python train.py --intermediate_size=960 --attn_scale=0.125 --beta1=0.93 --decay_fraction=0.817
MLP neurons of a small language model. Each row is named by its layer, matrix (up: input weights) and neuron, and shows model dimensions 16-271. Each number is 500 + 50 x the weight over its row's rms, rounded and kept within 0 to 999. Numbers have three digits each.
After each neuron's rows, "fires on" lists the tokens most often at its 100 highest values on Wikipedia text that the model never trained on; "fires after" lists the tokens most often just before its 100 highest values on Wikipedia text that the model never trained on.

L4.up805:582500520506523425398538565542461507477493541513498470446554481541402593533474522550545481599500508479532503565516539440529438549520556537398471577443377554540542481447553492479373600457549505532576500554528509420508472449413442480449488519440444486514467536459480397552426556539521564582537504535451505573395501484528558584501478550551570471509449500484552434480464368478498516558416466584551495510507574523539597457488503553454556523459532494480407506433519472474505422421467485464500434476559517469536482439477601581527451547496441512480458525473457536496512485519567567469509609526491523580470488559518420467506514405541502470551566474425562460413460515545489473579545491502524516484496454517500468536470565506480562618516449496535558388458474413482461439563500447
fires on: "0", "1", "s", " War"
fires after: "0", "5", "8", "1", "7"

L4.up847:527531482466527408521555492482541506565476478455486499500495543438478580501520559561576365446507443441601449559479573474601392593518535511547536447446507497420525652546536458562511491483563418525491538531474517405474528447525479475465501520450519505439496517480455491475464539446507531511481475533501539435464461466531441467409508567497614497392523449500522529451485480425504568462525561466507483447505448552591462545531463527436503529550483488449522497519584467500529497438546489504510514490585384606421496531362503515459565523510417457461440417457480544563491553499452462376491511507575496539469483473356453499443484494443505424439510468412403555549416553435499500443494520506438567548463462607448518389551465581582529499469440589503501539552524411459474520486491480
fires on: "9", "ch", "1", "er", "2", "8"
fires after: "0", "1", "9", " Ro", "te"

L4.up270:424482544467464556378428474426465557497520507550421495418447416380490458544438454432361513527514453483513479510500520488431560458480509528431444526522476524408550494501464447550491548568494476531493458454519485474498493635524551462559529479424485427502557406529483483470540498468464445504477513535529426595514541432473520424476439382439510471517545548533509446551476442562538509507488547545493484527492516485530391447545480444427580470536550464343478470503537520540477431479548521501644509474504422477597511516442543500397522572546468421538419462557470440480531396504487516506402465489595562519511535487537525533484587473539521498491528548508480407508537569537549452557588532583478539465551625559478575529509472481531616473413476577488507463489527448481488610502523562
fires on: "1", "we", "ve", "Source", "vo", " have"
fires after: " ", " Lo", "ri", "\n", "'", "I"

L4.up826:565539486484506533497494576485586496586509468620503455550510453514428454457590479542540478447421537488444500507561439571515556434464496515502398343469452457485513586535485568541430600559429469529444580505449564516510458489524479554485465555488552450512516434491459491546417455453473481497485462544614642582544484577467542557424552441541460508413485410570565505541536468420422429515456567481499498490425403537434451537512468561461446559464495505548511474462477351533532502493424528548540418555490504435486513477490492415486493526499528486527451470518495428463470466472556498499458536548578452570591459478462457604465528480509509473457505550551530475493475503405484430469517476533534595538531570464459459532487529474492526497523516533594542528493533487426480624454630569
fires on: "3", "1"
fires after: " ", "0", "9"

L4.up354:528518497423607451467552478457447500595548442496530595473492431552484474475448623495595493453487396549601501574470547392488464498567545529458439557499465459552517522496583479486508578518512557512441521509578470489531449506548495560406484408500478467472510493446521418510459514443557597528526517584463528534586509535490523410481563462493584514540497482511557523559438501448473409418437554472542448433410436468448471618557489560566469464502466546490460438496448515569527395432506434532489568532416461451453533541559467512486521428533524529496526510568495496559547464429603537404538497438637486418560413531539523399477518478448518415486397508551458482473477448565493431520531523472499505473563525525461635475477526426486449527518543427559529541431493448494464433593515514
fires on: "1", "0", "2"
fires after: "0", " "

L4.up204:561497541464478470502520459594495499577436521435510489591523500503472490405544474536534481397525502460471480539573429507502508547467549434455507443458501478465492496466492408606556415566416475484534453535512523510512507561431462553489528466472500551456483479487384530402589541538568572539495458481467508460422507578427525591551472549525510412448556458551485524413469543483486450474435387417523576497446525458658509496525378518580482527573481465506489484479430452515556581525461585489536493494562507575430534453517405536561502485421430502434506513538507540471576542517546405525562488521584457455587549413532551430537481499496511461469427540487537508481501468522620456482509488581397478500530371568447582475599493453432400519537462532469559597445554523523488417508472501
fires on: ",", " November", " January"
fires after: "1", "8", "0", "5", "3", "6"

L4.up894:441516523430504584491459499419517464633570487594452424484441531578515493488521537436498528455464546447495427499430481530502490394330511500522538519560493435450517484586520533481551498438480501527507498521509587412587457554540628508569437530545447516480468463611490499414413417537573461539566506508522474521538457458531548427576569566552502545478589444450523559498525497562452468450436550436462522476490489461539580431484425474525398587549411477472540553441495473563529576521564490489467557503486489521472511462465442556401539482542556523470502507509496495416550480441512456503533528504485522558509560491481541515574457527392529537425497523369498424435511532590488445504505490569562513607480490496531471442518457469534398461486430442436420550489467480559561599538568405
fires on: " |", " was", " to", " the", "ough"
fires after: " ", " effort", " it"

L4.up139:509408365491506457492467534583501504480526542477560498558538479562545463567461448513342560492529441435547526604486458515495532447554541445611497559486534504474541467412525451468380554379466518506488458499451532454527439562474548522464477427513562428542551429523522472532510479410418537436506518479587593533533442476572519535564498492415589483519542548489525493532487564428446446495482499472487556515528543541481630537413459518442489572471468501503580506494529598583505524455325464497510475462493457441486549459478437547391537586460580568425434460473520489454492507511455579443501455477612431569549531500499492489558591486493518411501485567505506549490528458469558443533567518555421540550465478443567537407449528460467446503491398537463572544464535475533529544500518521
fires on: "1", "9", "2", "8", "0", " in"
fires after: " ", "1", "9", "0"

L4.up741:429485397563492427467509515531448579502470465506568522550384534519562492576547565485417579491394447460447527526417495464542413435496515495505431486488486505487617458471445615475575571537512591539496508488572477485502520471503480519465440530434536467459578480591462488458565506529555404520540606573485557497525501604617483473500487551607467451538555449564602521428453440458543500490508564463560454502546574478437490532514521488480547418458472588534513478427486465573565553466483489499508536454467504551552409595473549503448533558526584481553543457483511435533525464492576503429418551451539420437486566513447540522507435475491514527528389474499426476540441494535496448428600526451489436556510449511478547574546458471513485524491465476563601523506564453490549532506492450
fires on: "1"
fires after: " ", "-", " U"